{"intermediate_size": 2048, "parallel_block": false, "batch_tokens": [131072, 262144, 393216]}
MLP neurons of a small language model. Each row is named by its layer, matrix (up: input weights; down: output weights) and neuron, and shows model dimensions 160-351. Each number is 500 + 25 x the weight over its row's rms, rounded and kept within 0 to 999. Numbers have three digits each.
Before each neuron's rows, "fires in" lists the words (lower case) most often at its 100 highest values on Wikipedia text that the model never trained on.

fires in: "to", "from", "preceding"
L3.up702:536508482538451532477514489513450489502572488497463467516478525513539515490480565491528451497528524488473486524520505509492468477502491501497486553541479510527504532486470503496545481533506476505509491533519463522529514498494552479494524500466495484565514494559476462485508462541493501485506480482539492506518471526467545504513505501516530505521520484483511499499468487470505469500536489480537472483499517461532505475448518455485544522487475507519492506473494505466524456561500480474500526486536476507502502470469509478495506540505523540461481512515505463449493506513485517513
L3.down702:532500502489505470476513513441503509455511486449464514531488504484488549481515506504528531458489474531519482528468477526470496489529496497515483494490506472479470485506455534532505503482475490477485529479531558522457540578522526519530521471490519482522491518499504538507505510481499459500473493498528511526510529522489536511499519501493487508526468487499566537478510510514469510499529535521514488474531521503530507522495476491508526512477492514543507514488480491524484447480514519486508510516513512505491478482508502472497468496476487511535493505481513488473493472490548471483

fires in: "for", "to", "with", "where"
L3.up1256:568514451513466483462518500523507476463544517514513539453473550484495498495474527571483484469525533500474509522490533531501462481507496472485513495509488501515488539547540514479502513498534496486499505538507513516517508493501482465528534491497478496527526504525503543481491515516477502519494483539498484484526481517499485500529494479502493504521534495475548490503539519490503520508539480485512522476532477482488527548476526522493552489495428547491518504448513534473500477478558524474472498461516443489498529441482511483503494496487541489451476535496514476464518475472496525499
L3.down1256:496491498482528534507455519509505507437496446489519506507561492445473503483514485532526473510494436519535502530486536480468531496478511561495506505508546557519502477485480564512511551468490482485475504496484538530496506474528527555532475480524488519517509504526475500500528505489531513492533528511507548524523511498549484459465490476512494483448502513488503457477467489501464521481475486519475511502507497486482504490472516485497529501521517448511480510490481494521501521489512520494458452497550572521495485515506500524481515499498514494463476487512485522483510507504525505506

fires in: "of", "were", "as", "also", "are"
L3.up122:477496482505522498491495468502536474526490524490507474466443518510518523502523503491538496503518494483468486552477504511529502516467537482496489512475490481472480498495461480500508524488545498496479481526464472516500500521505546456563538505551470510503443489463456465473471512528478475540483476510461551499488489521515483522501487485507485522489488525500502497500515478488510514508512490490463511527503506541541490485548524522459525524517505556538529471533499500466494508531487503525476470551536530473522471527505528546501485447516462514497510516492522440518504523520519503536
L3.down122:504519490525474510470482556515519507475504526488485527505533505483544476515459501520527550466492456512517507482515520508532492506499492501494483495493520513506506466514440554517491501498506541514492475520495533491493509464542467485502477447521451504501494488476520499507491499459508483480466467499485499517539530478487505506541520518518491482507502497536523499522525476475439496515516472466486484524535468526475528505540477499513488499507519529482493500499519473499487553490530471501530505465487497524493475504526498520515477466513474511505475479499499524518508493524502508504

fires in: "of", "for", "a"
L3.up1848:512479521508503501465526492523509447481530505469540517497503528488547499525527494474489514506493528475520485500482463490466538496525482492532519513471502472483483533490505523415466405550508496526486486531525477454482498522553491468527429489516494501501530522460446496468503466499535505491515514461538513511537490502478509502474500457502417512521497502535517513503526541492525559507502482514487479487490510516497506497497508482511529542473511499501534496486541523510523527481468537504473532482507448508464525521460496514539480499495505493499480518503496485492464467522494545514
L3.down1848:459483497524526466497513505533459535489530478448540526516494489513535509517455512484521527468492503474487501457506508496512519555524523504489520467490520475533491510516518521473487494522509504533506498500467513507481494473500522488543464483515511504515469499490542484477482496529545540468485510536550518516518471508476472498509503466498465487494511541522435529507499464497463509500435499485481532543467502477493535513533490514532497497518492509521493511451478502533482481510550498513478500465511555541473497485523528482490512452547493494525517461477549489506459512523506490533

fires in: "to", "in", "served", "hold", "the", "election"
L3.up215:440473469521476518501520491501498487529501476514497511482497489540472493525495463506491505543476515456485484459471459505498516513501507452513482529483554451501533520494445454508499548490503513471501512476503509509528516497467550472489470560535499471484515513527484474503489548473493509516518504472519514518476471487448460532519476528492509517468521465462513524490496478510513503478497480471492497517479514508536539468486548496469474458509497500528504460491524507459537462502549513535481508510492534500516521544489489533487505497489533532499539466496472568531513495538511442515
L3.down215:487514526476488478475546500501497547449456491486551471450499515487482496522524492531504489525549493489464471510471486483508542499461558493512503463458459510508501500486561526509519520509496473496534481522540514482484521524527488522487530510514464478460462550488506515491493510531515526490511499517500466472483487528511444485494484496499462471497512427497486499488487530486466555507505494531483547540474517476498489473518451458495530509547489473509475501496500465530529466496487489472528536499522506504522534500481513457512512497464493493536521463483517546518518556510492438496

fires in: "for", "by", "with", "of"
L3.up731:479509535475482462459583535472529461542508514514462517493508491478461520485499520491453490514520541498528483478483495495453530504519501526502500491500456548465490485505517497464504510493512513516488478502549485487463488492487503470523499473465446529483487517480498503502518483528531528508479477504513541531499489497558550463479532499489470497517537496504505482499525507515485492564528525525459470472548496468499493464500520483462548489500488502554501495506480487503503488473519501506520503500462498471509469498483537517512456463490526494492507497519526469529523517529513495498
L3.down731:475484474516521481511479509464480522517474467485466489536513477499509522550478504487490502466510493502484508503473571482483482459459513493462481501495498484544484497524507505502507542540490518494461491534488505503468465475500479529531534512500545489549510471492572487465514502492458524528550539537485481514503540476470477490546491552491482465524512562491491472515498512510491487413512470476516499461475484503478474478490492488510541491517512506542482488490505476516482520516474501508468503517514493527489520546550492484518484530488506519524524551511518488475482532496512506493

fires in: "and", "to", "he"
L3.up1686:534528517502506522521537511471506487543505472474492448508508501504483492517520513522519531543472487477519542494538493521527504531488457506517490544499488518466533500497523491500469491516509496495511520498460499483502521523465460485464554472484504479535497521521493497480461492499510495515499482518493503536480492502501511463541497470520516516519488502514523524503533495503489509501507465491473533521504457521528499490490512544480487514556500519475499482485476521451527473492525476479446528494451484525475513514556487507532517535513522492464505502508506476525545486477470494518
L3.down1686:451492475509502510467464460503517509517505507466511507490457506539515497514532472549509526484509504557500497534488507524513516534522500493517483498475493491534498467497510455527520504494539514499506471520521498514463476500483473501473484479500511480489512475519484484496534541530546491506501488480459482477524488503508542534481499487499460500525511503488511486518517471521535496536475509481504484520494544501512494523539506451502548515486514509489492539490505499558475487508472495514495470509512493490486513477518477479487527487484490485491501512504480492501476506486529474490

fires in: "on", "in", "april", "november", "announced", "born"
L5.up1444:504504535501508476463511493471495556467528511486485498505494483509464500439531470560466529508490502435582524536494524511521491538488477516450492503465519460467534528531494472499449481465512534477514517508503562477490478480465513494498495527453494482458485534509500482504503547505498522521493532486527499526545484486534468485557534512473516475528476527513519479477483513551494523467490497527485544493477455505478507489461492463511510515446517492490485517491512467521503489476526475486533463490458535541526472523507541511507528500514504471461488537505496527524513484551508488466
L5.down1444:514517537486472514511497528496549520522431455533496500551492500485479492470486473511468499474490456489444544532481441536564513488496510502481526495499468541526503534539479524488536518539484541486521503532532495498505524511496504514551479459499495493505487550496481467522521473464463488501504506476519484506503530491488477532512499542537494473490516511516463492537527532510556509483447498520470538492538471492480450493468501516485474505491505539521512538507499463443496527514499504444489504531489460488497517524524506497476531487482501538455506489488505462505503538509544504478

fires in: "new", "with", "of", "by", "red", "brighter"
L3.up1175:489477466507509440487517474470495474465490524491472469467486542481529461513549493488442512482503549501513517482503490523484532487492540540521553521506515488428502564553520510546462475578469530503454485560524504525533475523477476510465485474502500489495498527512456506535509513510535531516509507548495526476461506513507499496483532469483538456486492557500496525525489533458467477513492500509497487468519489544529510492474492508448510481469506484484449492511457486410496474513551482471504511534514520489495453503514515545547497470472500551502521463502484516493517517503483501481
L3.down1175:510494479486468519536487500496497526531493461453523517496541446546514489493470483500519515499538505457536506512473505469518533487515530513510469555511480480552471522526511492477546495503443506478470505502509515488503490475496527458485494505486486506492467490517524589495476508475476475538511512495506461522495502501507525500521524507455521496499487480502466521517522496486498437469484515462470448537521502507521498508477532493547513503523499524464494493524523535506485493483517495438521507471483501519577523489473458443490487531471509515494499471472511538496476518516538471538

fires in: "to", "from", "into", "the"
L3.up867:480544497482514454468531529506488484460478514499534564531498464484474535505485520512511510546503477501511521522523516501503479489483523476557520469547480446523482500504537496550472504474500449477515494521525516469505558513455507494513524502528448445501443509491491489501488481490513471503501482554474473507502512545431550512543486485496471524518493541471522523548488476487525480482521511539519498491514487529489518500512527523522486474497457517508498530492509501509481490497537528496488540490505469493474519509541519513513508513499483495463462492486482487509529488474500473514
L3.down867:522504432549496555495514488473524488489506537520487512517509494514507525511477486506488424477536495527461465507484515506490495480498485464486525513512465529489488511482450469512484536477488488509496537519462479492502499485482512524530481519489523520517494529435546461509501485480491519513511467496539493538500464501514487498509508516510522489503484463522467509521519477528470533522463474455503494489490499474485493553491488483476526449497482515503432500507495504491523498467491464516516496502522510545507439481490477534503483486517453509492493485519494487499512503547476527506

fires in: "with", "in", "from", "of", "to", "right"
L3.up243:515525529507533516511493492525480446523488497513457464502523503496493479479495486508504498473502503479510505485481464559467518550516525562511515509511483488480525512507492476494485517480463522521489508481481573538501519535531524534495503488446482484494481504522491513482495514516470477539508557496528491520461486502480536511518503467496514464529507508494511497489504492458490512486481516510446542524528511505508529515509549502462483475481445498506530509468470480507498472516551510477518525516477501469510514495499444471478487507457481500546499500512469522492489530519548507525
L3.down243:466477505472470500472498508527533562468490511516523497532501510517486507526523503508514449523547486548516491523501517528484493498507491436479469452516522508520445480447503470500541462514503486482493467502484458484487442540478497515490472481511481510523512481477513508465497478525514510527512532553531457465507465457539507503472494502484479492511447524518486521500456496509526536500471450511500474517467502486472509505497518554510535496509530499493494487484479519516533501482471456480485491477517500466538529538519521516539512507477526536508537485515459459499541472543484510496

fires in: "with", "of", "by", "as", "on"
L5.up1019:507471500514471521457461492511513514458483501459537455474506560487513487518486471460517523506507517483530467500485495503481514472498491504515516511463453517531507507498495525492470479515450533418447471500501531520497501502514526500516502497490472523480473473473484528503517495516490479513480537488483556450442495495510485515492545525509572499484520518500538503520509517509479491489505503495474468509493523478520518500539494522505506511484488539483507526500519477505486496468490489482542489474513452541557546479511509474535475463510528504561495479531512474499527476502522494518
L5.down1019:542539490549504458520500511526492495490499514471485452517566469499508488511477499495520511482482488520528522506515518525516487482478470509461516476499503521495490469500474486516562512515513483454494462539502583484438523512511541499466509533491466500516527474526483495492484547534502482453461443527503467530508463519479520492509480530501520505529496494520480479457516508487494526492476497521497460541487490524507496453540509478473481516506498510499512504543450507511492475491497482494482450500518541544524488500540469416472504507506471496501507521492479505476538489531518475471

fires in: "in", "of", "to", "from"
L5.up300:485496502516483495424524443468447470528455489518499519481471558482490493534511508517495524519510540496508511493484454531495518497520496480501503514470495463519462474515502458522490493487536504476508495448547445524485465550519499450466473508464509507479465536486507457495528508488488518483542547454509506492484490493494508535498486531494485556490502474461493551532517499483467433494524507495530510489460540529516507501495525513492510512502529482500468513510486502502495466476485505520505475523509483505537475494482467517510489515508521510500555536528513504522504512548445528499
L5.down300:525478529477462580516528487505455502543515513439489534498533500482525503459530487493497518522521496484466523462448467494497492483499554502479498490540527490529505451523493521521483488544530496493475477513536469506445485525520531491461501534525520510512489513504555479522560539511509518422552505502503515532515505500466458530524490488489450516506487491496520505508506521500439506496512504483508497489528511465520510481488497488528477481528521513548496486522535495501511485523489492503447459531471468484530496510479495544476482492550549513488505504481497554506488525467509516473

fires in: "of", "by", "replaced", "over"
L3.up4:475512493577488460455512493524489502495517512526494475437494511485512514517478483530497481505539486483501481545543486467492500485509504485515509512538496549406473485493536540509497512490498504477439492518510540501461548494476523553525478502495493492500482547468484516491498505511517513483509466506499533490507433503489492479477514555489539501539515532494493531512468515466496476495502528511522477540526497461497451489526474506493485502503529508487523516524528493516504562511507492504506488483492503535494531506480485517495481493511528515495538502497471498475524520474521473478
L3.down4:494434518501546496519542505513504474459454487492543514513526472493482505443485498447511501498512491489508510488514487522506481508479484465533493502524517425535516528444476494499540467475500543489509520498518521474527471486518471447454515536460497454505542452510504508515510524465473535519489459483511512502513513523475491491516459516510528501476510504510519513489471531550536505476505504485489513516487454514540516528489480508483518514499476498466489505485481501513494487489519492522528503477525537498468493514509517480554538479465503503506464487491491472491532510521477493506

fires in: "that", "of", "which", "the", "for", "to"
L3.up107:465538508504503536514547449502465481515505496512469458502498501513539516494517514541494467499459473522480530471509477501507500489487499522445536524549490473473530460452484522519488497494489514489465436497471488481534461518492508483507519471482484495489467554520460501511453508459512516468470533466511494461520492487461485480473519499500486513528530513469467536525507488532476498513539509456484504536495492515503509520487529484537455505511461593515505499471484488481501539485462514540474499480496534494517481516499466511539485541482481501527517471519476484511478507502541502516
L3.down107:519498521502519496481456550505533519490470562498483496551537525485554517532514502489543469494522529509501471496520481486521473458459502455513461491496521483506474489470520533473525498497554473502493529500496495497504513493527471537497488483480493495527511464467540479456498480508478505549528535565510520467512525500539536468530511503520477454485501472535481468478514490468498492511513530552501533462491488476502480506471500478497495505513464441467513529538539502500534486500475541478560464513532480446460510466497505475527466500526508503479458547471481496516513505560518491514

fires in: "in", "august", "october", "by", "september", "with"
L3.up1184:542523543517513489447483468478528476480475491532473510499467522497501475511586492566502485488499522481500493506508491481473457468505492472506512490511454514447535498497511479477506509498467463465494500517535505496503470490515479489494454460499506518532439518510478475474503493517503459522504518501512465470469515494522485501523483541525534513522527464510531490488492496508503507525511510486477519511527524516500510478529494477469492517509495476532479504511499458502490472485461512516517497483455456513528451486523466491523490558509454448519480501497496522488502499533503470550
L3.down1184:486487499474449471494513524482496484480486505509566488487509519480504495502479520497536492517531516493486484492514528500481485518503507490501516492531513475487512503455460494486504492514540485476498506482493527497460483470503451469457520517509514537489487482487517538502514489541491511476506464498485493483525500467494507538488458478523482513480513475488472481474553545508476476552458508491462507524492463538503479506514516480491467482508529477574543474483491524467526498505493509543491522481493493487515511472500522486470540506501513483505489459489522506488474480502505459492

fires in: "for", "of", "as"
L3.up1498:518518504486472521500470527496496476500477485492475502487517527464485500498479491525500485488542489509521459497483499486499507475466493475521498535482450529500514533529539522510521467503484521502485508508472513463514519555480495523512503473536537494539508497525514502479473491483533457498525521470465505515524479523474506515459529507538510444498505524521475487492538482495502452510535485480546477472464476517547559494508543562460518503529469532480520521529513552512515521487526503477502535533533471508504492467526492496520445473491495494478495480525480487498485476445532509503
L3.down1498:500507454505512509481531525483507500489475470492478486502457444501537561523533496532463489478500479490493498493486475563554529503473469504549507509482533494502489501524540484498469455509508508480476516510460492543510542511489491490494468508516473511514518465475459461541486474448467487468485554510520496505503514495526510516529535500509519512482497529489440465532495461490511515513481547475470495516501528510480508491512477488512551479491536469528490521500544425522512486514501511484511502508515528521489515469492502496500513520472511497455564479471487543466513520513516462505

fires in: "in", "on", "the"
L5.up185:536529495502461518470483458456556510481516460515513551519479531477488478442475471504503500456542508513508496508504468477518534556497520448517461522510498502499514477545497489514495520541498527426510497490524494587485475486439560495471543500505456493503495499476501473528528481478490487505502478449502495488488519511513488480470505537511491502508485493513563517506506487506501490498518481511476534453483505516497486506484566453503481495438500476514490512507452458544512488478538489499510486497476483517541488519474468522532527552513478470489494534554499494499533510545495515485
L5.down185:469508514530508468510478521506493525485500571480524437467490508509510501499476497480493529522506464457524521533465524540503560498475484531492559526524518479511548474488504501497515477488499481498508467518511519529494495486508519508502486472525487474463526477497468493497483525480502493432472541509439515528477511530538496491486507510462499488503552475516509512445488476530513527545504503509489521498518476516508486531495477492489490466496522543489532520498466501468510485526508533510496525546486513491497506516557519449515543527471492491494510482458491510476448477480498514540

fires in: "to", "would", "not"
L5.up621:536493521481532497547489485493479479496560502508480509508498487513500504522487471527484469511522531489481540498494529522505520464496482529503586478497508464477516515540505528537446505514508449453501501506514557523470499485496522483488483515499512497489476503558551513481463449470521481489494506496517484469479541522464503533513512448451510493485495498523507473496499503497487493459530486458445533513486487507517525549493537436482512484487526516523526487511489512488501551469520558467489502517492461502478480528493492468507477497490486509462537502525480503542507481557480494500
L5.down621:524495472494507513518509498470465480514527472498493496478482472473516475508475544517469494526485514480447474491498477542512504491530477484485516497477475464479504499498486468572465477533534505540512465507490524526530503499509513499474515486522500498478457475519463519545469463486478468531522489464452507518459525488495491490491493461461497491514522499491506495504458514482491463475527522442483453529537525483488556541522542518483501512535493523527494515485507506516491495538493508472492510455507466456472496505499494495480502544553504550491529507503515515460509493511409501488

fires in: "was", "is", "of", "to", "from", "by"
L3.up1505:510511528519513507500490474508522476481485488501519500507511513508512500486483454496476497471473489498462523468528480512484516493492475459547506524509476523461514471495462471499539524498526494520493453529505522508525563527517488506457541484497465531496533538513484528495526452465536533534530469482486505503504502500505516495460484512495510503520529495514507485530474472470522481502517524533509447510489503477508478558476500501486526482539484529552527517549457509485482471502447524443447485499457530497488440530505487498466488497524505501523528512499489469508500536482480518521
L3.down1505:465496505541502525473477471494527493494498494557509449453530482487496496501484492490494495494478491526526507524483527493496508500459501516501497505498481552532492507472555483516488515523511466512524506494481507489524466486497516504508511487516464492516510481507536469508496509544488484499485472489457522465493459530477527479508525503490594441482536528488491523476519475481467485493499466501461531540478528506539489486529483537505509495495494461536513506510513559486531513493505523500468515487529505569517527487517483465520445459474523495544469479517477497520506501456525520478

fires in: "of", "to"
L3.up1707:471505520523482485515524496493520498509499520457472519501498509459493504528563497499523518557525523463504446511530510492503471466536526522487509544509479478471527520521528462501496516508487508495494498448540482531484505494463513493491485480497478511528506515486499538477529541475489514476474490500508543486516513508470493538509503471505492538501514497444505470459508476477464466524486488519541485486490471485488510524470518522493490508470522477509474458496459483494479479462522506534516504520482459501507502447455478498547470479493495453513506486434481499471488498497497508536
L3.down1707:477474512474468525548504524516511521490524487504482493512498496487483503496511486521484490441516455541513493514512484463507525494497512518565474490485490503548516505505521499526445503521516504500507529508475473505520488495494497476490479489508489531485498513545482521515504470581567525452489510467501485494494504480524504496491507555448489515471489493513512521488488507497442469496529483462469527508510506489509497531535509481489510468523484541481530495514479486496547452541475518499543474504477521509532499517506503500473526522496504518487464504535520474484493533501502509467

fires in: "an"
L5.up1379:525485507527526519457475483511467466484491484469502513496483481507509511537497516497520522506532484472457490516476485529472517533514530473501514467500474540485473491485463481482499543495514499495520512524451434488513454509509486451492515527508479569503460476523510476477520529533495489516487452493522464469490492523481492462550463522515520487537513474480490489473479517507512511466531533555480544520490451493504508530534524545540514504488469549489508536521529519512503531462472471498535473515495493458508499499472537497521499516481510485497525524481502494475520519467481495468
L5.down1379:540514503501506512505443502466484533472492508466465490515490494511501510518503543518498514550485450504518539508477486542519505495529495486468496496491525527482506446492449507491477514495521483500525540505454480467490468505503445481485540540477489516495490501515514505495526521546513470521436550503498530489483507515505484438516470504490517469475496473429464475484492501497503491500508500539524494462511489515522502485508538509468514526519505542477528550499491512505508496515523529477529509537502468489498541475483480506542509514483499507483508485486492497474472522490484544456

fires in: "of", "in", "his", "their"
L3.up757:492561499507473515500482489473517488493512503460498482510473521535521508473511504490507512488499527489506470524471434488531469521491481502527520504540516516514498438498448497517512494570519553526494526488500424504464530527522498497499479500470527500522504531480488503429501517509508508489491481491527484503546488512469507546501511502508452483472497494458492535484519486509491532486461521545484503458475468469531468491470479524517441477522512501522500435507551491479515535491494494515535499516478522538478471543517501443523506494533459472525498514502505489488474474529509453500
L3.down757:485446464499537473493476497519475503518491494507491537504509536497504521501506553523531494540487529500495511511507489511460482483538512490488469523495471495540508535460517462492487467489509493493481523493534530511507526520512456506490513492520474470502498472556498516518503492520511477476488505500449558545493484492482540505486502536479516503568531510492510511516507541512454488519489487471460532499505503533490495520448484519484518487499504509494452523503536548526476500486466536484459438488517442473480487500483512527508486524508538521548482510489495486489487460511486549444

fires in: "to", "he", "of", "that"
L3.up892:476560525549466515495523522503475491500513513509455485503544457466462495503517514515501517543499505544475475474494529519508520470482503466473527502486468527495514490498462528518482500498462462534493450510505490468543476526465478516477525481493456466512507500519511550523476466493485515475501500519514489484496457474497549520501517479476490538498510461548496540511510494481495553541485490506472521494455507542528502500494466501477484483512458525515540493504506535463512509479447431490506523518483476526537506526503508484457504451488511506512453502503501502521510552459491470469
L3.down892:453486558488531493518494502495472501532486482506519509428485493444511488481506468497516489489507546491531526497485506467444534542518521519478513462513504450514505482539483522485524496485536499521552463500495546475456533493555487487505511536525482508483495494511508449450499542469496504522523494496503548524520529546508462487505470463529522455491507494483473451502506518501462463461506580536507500490523514439490496546476446446502519508489517516504510520507485467503495531483512550490453517513489535511457509497513540457466497489514509502490502496499512490486522495505490498473

fires in: "of", "by", "for", "over", "between", "and"
L3.up1527:475484502482494476490451523506502489515533485469495520469510447485473539534498466512476506493483471482503498536549529486475479548485479555503495460456478532452539540459563514467502477464515508533501515492490498495456539512472505539463495458451467479522512511477491494476507477549532493540492532484535529465495482463478517495472507475476485493514502463552461534538525482467510532549505497542488484518516475528524525493497485520557511487529529507545525492533474457472493488485457490557483478436494488506521514481530474558464474517517503518535495490496468534528495515519478450502
L3.down1527:517469460489500506464505536488497504496501560503471476475469467520483503429492545501495501484520515481501507501469490466503460509468541462477492477486520459535465526510492530511499512529495497483501463504480511559538489521484503467470528523497533496485438477519535527540502545477506515520533511459459497539502497534505437523518506505475538503521524510520498503539530537508487470438499479496464526486504493505506444496517498503524512496480471509464469484503527521518451521459517526456503480504540544518527487497490504472480516472522532472504495515524537474542496489487537489466

fires in: "of", "s"
L3.up472:494501518443508513519472501532483507538529527505462502515504530517513509512469472518494523494493590450479504518532536491489507512520515509494516488493540511499457532523526475527497535526444517458446502501491484521504461529488485504524489493495478489479491494472484467545552524493528469538525550532515550500475479538468490529516566485474417509498494497497467539511483524540507520519535520510476477484490533514483462479497494510504519467514471510558502511464497512498512531508460456482512534509504560494513470482493501559488469521483524483517511520511488459495488517520536512533
L3.down472:520512489544470479508524489475463517484465480489512519483508525528474508531483483502568454512506506474493519447473540487502485540509520532494511519509532553454485522451481486541540461509450516475482451496464495521449545503514534460526536507514501505457506496524490506480473475531506473498531498518504513506522499480527537487498421509505519505500487509500543485448491507511493522467475523491466521520507521514491470527487491474495492521517482511494518489555506473541546491516456496509461489497510501485564511479503495493435511509512527480483526470518501505473534485502509514502

fires in: "to", "at", "in", "with", "from", "for"
L5.up475:515517521501510517498508508509489498512474508454491497488483516503499496507514478497443480488493513478470485494474485506515495492466491508516513520494500490483475491554538485528502505524505496568500570530494462504518480482518498518467510485479467531506523528476512473492504455502545485439494458486551540491468510481505541545562520509517423508434567469498523489532547521476509518521518535504519555472493495517498481482506546497513516505498471497488508509486530487483471473520488510558514537531513431511481498517499493510478511508499526515479529480510530531491519477508494467485
L5.down475:523479446507429490520497460513500523468496462495497522489490522557496454514486514478499466448505485523508564513502502481484520488518515492506470548522507501503487527528502481497551512562556501474518473456470444483496517521528492497520550542500522489503513494539489498557532520487503525531485459514511455517485494507497492512518452478531505508544492498509515538488507529502505524510505501525522501540504512473501546542524494508533516500494533508529469482480494480567457505513485494485482465464500474462478518486477467515489510534480494453522537505513495485458495488493476482511

fires in: "to", "zodiac"
L3.up1015:482521490489515480466517507448482491524537522502488498475450515487467477528532452524463488518502533487444519470509483519457512505504485426511542512520527439487480536506514491527507525506519533515489439498514517504525525500527490460459537460496490532531502493499516504481533477491496496462523483495470453463512506549476507482486483479453487513495476464504520500496526486506453448528445481505468528486507514477433557467522497472471494465499497511529492490486512510518503518485497500478512488519467476504476498533536498446478460493530448455522497470489516522496483458517496473510
L3.down1015:548529487524486509549471466479465509509495483491504473494498493479537515513429509476506516498488572540458440473514495494470506518470502498490547518455484492560545490484480511501506541506493512478502481495486505514504507498503485482498510508524483485488510488508514504507457472522477478496534509512516460510468479499452488516445471504539512492498546544492495539464513511471486531519496511451515488494484508484527531526493496504493457517462490465462515464490497513515484494496470516485486513473482505480531538465506528489483487553502474511520504502523517484483495515481471514507

fires in: "of", "art"
L3.up1292:528498487464510484459504503506471493534509515503515505479494532560497522506511491529537471458501534520487497501483515544475502467558507513503530463487494490515491496490461508464479480516475502470516490465544431551505455477479494450458482520508476496502511506500469505475482521494437471552542470510515512477539492490496495548507487481511458554477501475487531513521514485513488495490523451506506478479502560482485499519458506523512449490546478539516462463504474510493478488486478513496529511506493498493502482493486499530504469468506480501505499518465536420485466473525511511509
L3.down1292:473517541517507487522495462495515463541485504506489525482506543472504507485508472476519526469511499473464500503507510497498460473479512468471499481490452507464444483520518483495474509551494512531537517510526465478479471528523489503485511433501538535528475527549512501549541495488558558475492483490489504510525470484487514467474522520502499465464479541488496499492504495483465498474498509472510510518472519441522479498487495534491540459517496493511491522556512494500512546494519511521508495507497481506507475497513482469502474494520497530519489514494441529495464518474487547521

fires in: "of", "to", "for"
L3.up1999:500497503501518461506531512463500473498505484497497484492529504452418470486493478526486490476550493531529532512515531555537475519514480521517484467519535461482522500510508509510501525487517487483488518512502503508517514523489469517480510466505502421508466481528544483505511507512525508487486524528476513482507494531555521543520476503454501553530482509554459533499498468535531527497483513450470563507522499536533517492491468494520484519460492488485467499496510521458494488482492479483469493470498454486501545472525485509530491456474475476445492510480515503501523489482504506489
L3.down1999:513508531500514466483524522544468524495474530512444507531485482516507521456453459467493496500480527492490509470534476466498511458487472496525489509507454510508526493519545466515453474519548534520517490521468501508474485422480535499507538536480510497511498520514460530518512518484458504513512501504491476501481505472476466450514512474503559493502491556467564518534524509520517499510502482497517498512500480495542480439520504545471525513494510520501488502526500505516513550468518513500541527531492497543478503522474511473501498490487485515553469480491464494461487495436492431534

fires in: "to", "as", "performance", "opera", "from"
L3.up1279:455513505465475499478563477496463515520518443503496533493480501465502514491509497494516512535510489503536476469491498517492526500488512497490522522529462505508516524495515462512533498500505487463525539495524541526548520525539487459509508501478500476522495514505521486531514492484483534504507495519530525481526509503487511494528459490501528488475503465511517476533525487541556522518477478535503472504495475502487509477483482485468477512480454476514499465465497519498510486500525491515515543500552462451499478559507526484525505523506513513490509470504489487505509519472477481531
L3.down1279:510517500504506529543514489529440459501484491506488487501476522491498453514496516472481506488496486508539489503490451551515461453519495489492503490465479503461523442484517517467513500502491482492489520514517504530512531453500467522488467525502492522507523507446509516516500465479526494481478510477489506501503448457498514512504492530467491497562497507508481513531493499471473499513476491494514510481521493459558504478505541516475508515493491483461505588533539460514506530518502480521549482517511513430483518473506475482517452455466501487516475536534505496526530461502535481470

fires in: "as", "for"
L3.up354:507488560493469486528523504469485464510508500487478535500549484480523510493493467447511548466513545534477536471495510511539490528496550490484463497502503480485466512543468510535517444506481483452477502467484508477527505526523539462507509503474504528513513481460502472536485496468527517481559515449456470538521495486498534464482511493492513447512449537501514468501498480486489487444487526492479480461463510542432497500504507542517548467496511491451457502521532519458520508565493547494524503548523500512504479502503489464506507474512500512488455516493477546472486487496502479504
L3.down354:509481492469475468499497497485499493488477505563502450467513497486544498549554508494512509466462483533502507487488503513497481498497520540526471473542474565494506486503517508527500487496460551501526472519468511518479536497480474523478495516459501461467476477481496546481499486467496512524474499469523490487472531528523534478482500485455489490505521475480515491523477521517492499498527488521460513457530495459524515504527527447476500530526491483508469506504521462489539507506538511482507490470538535455507511438511551493557495492502514456503513492477465493522489483504468477495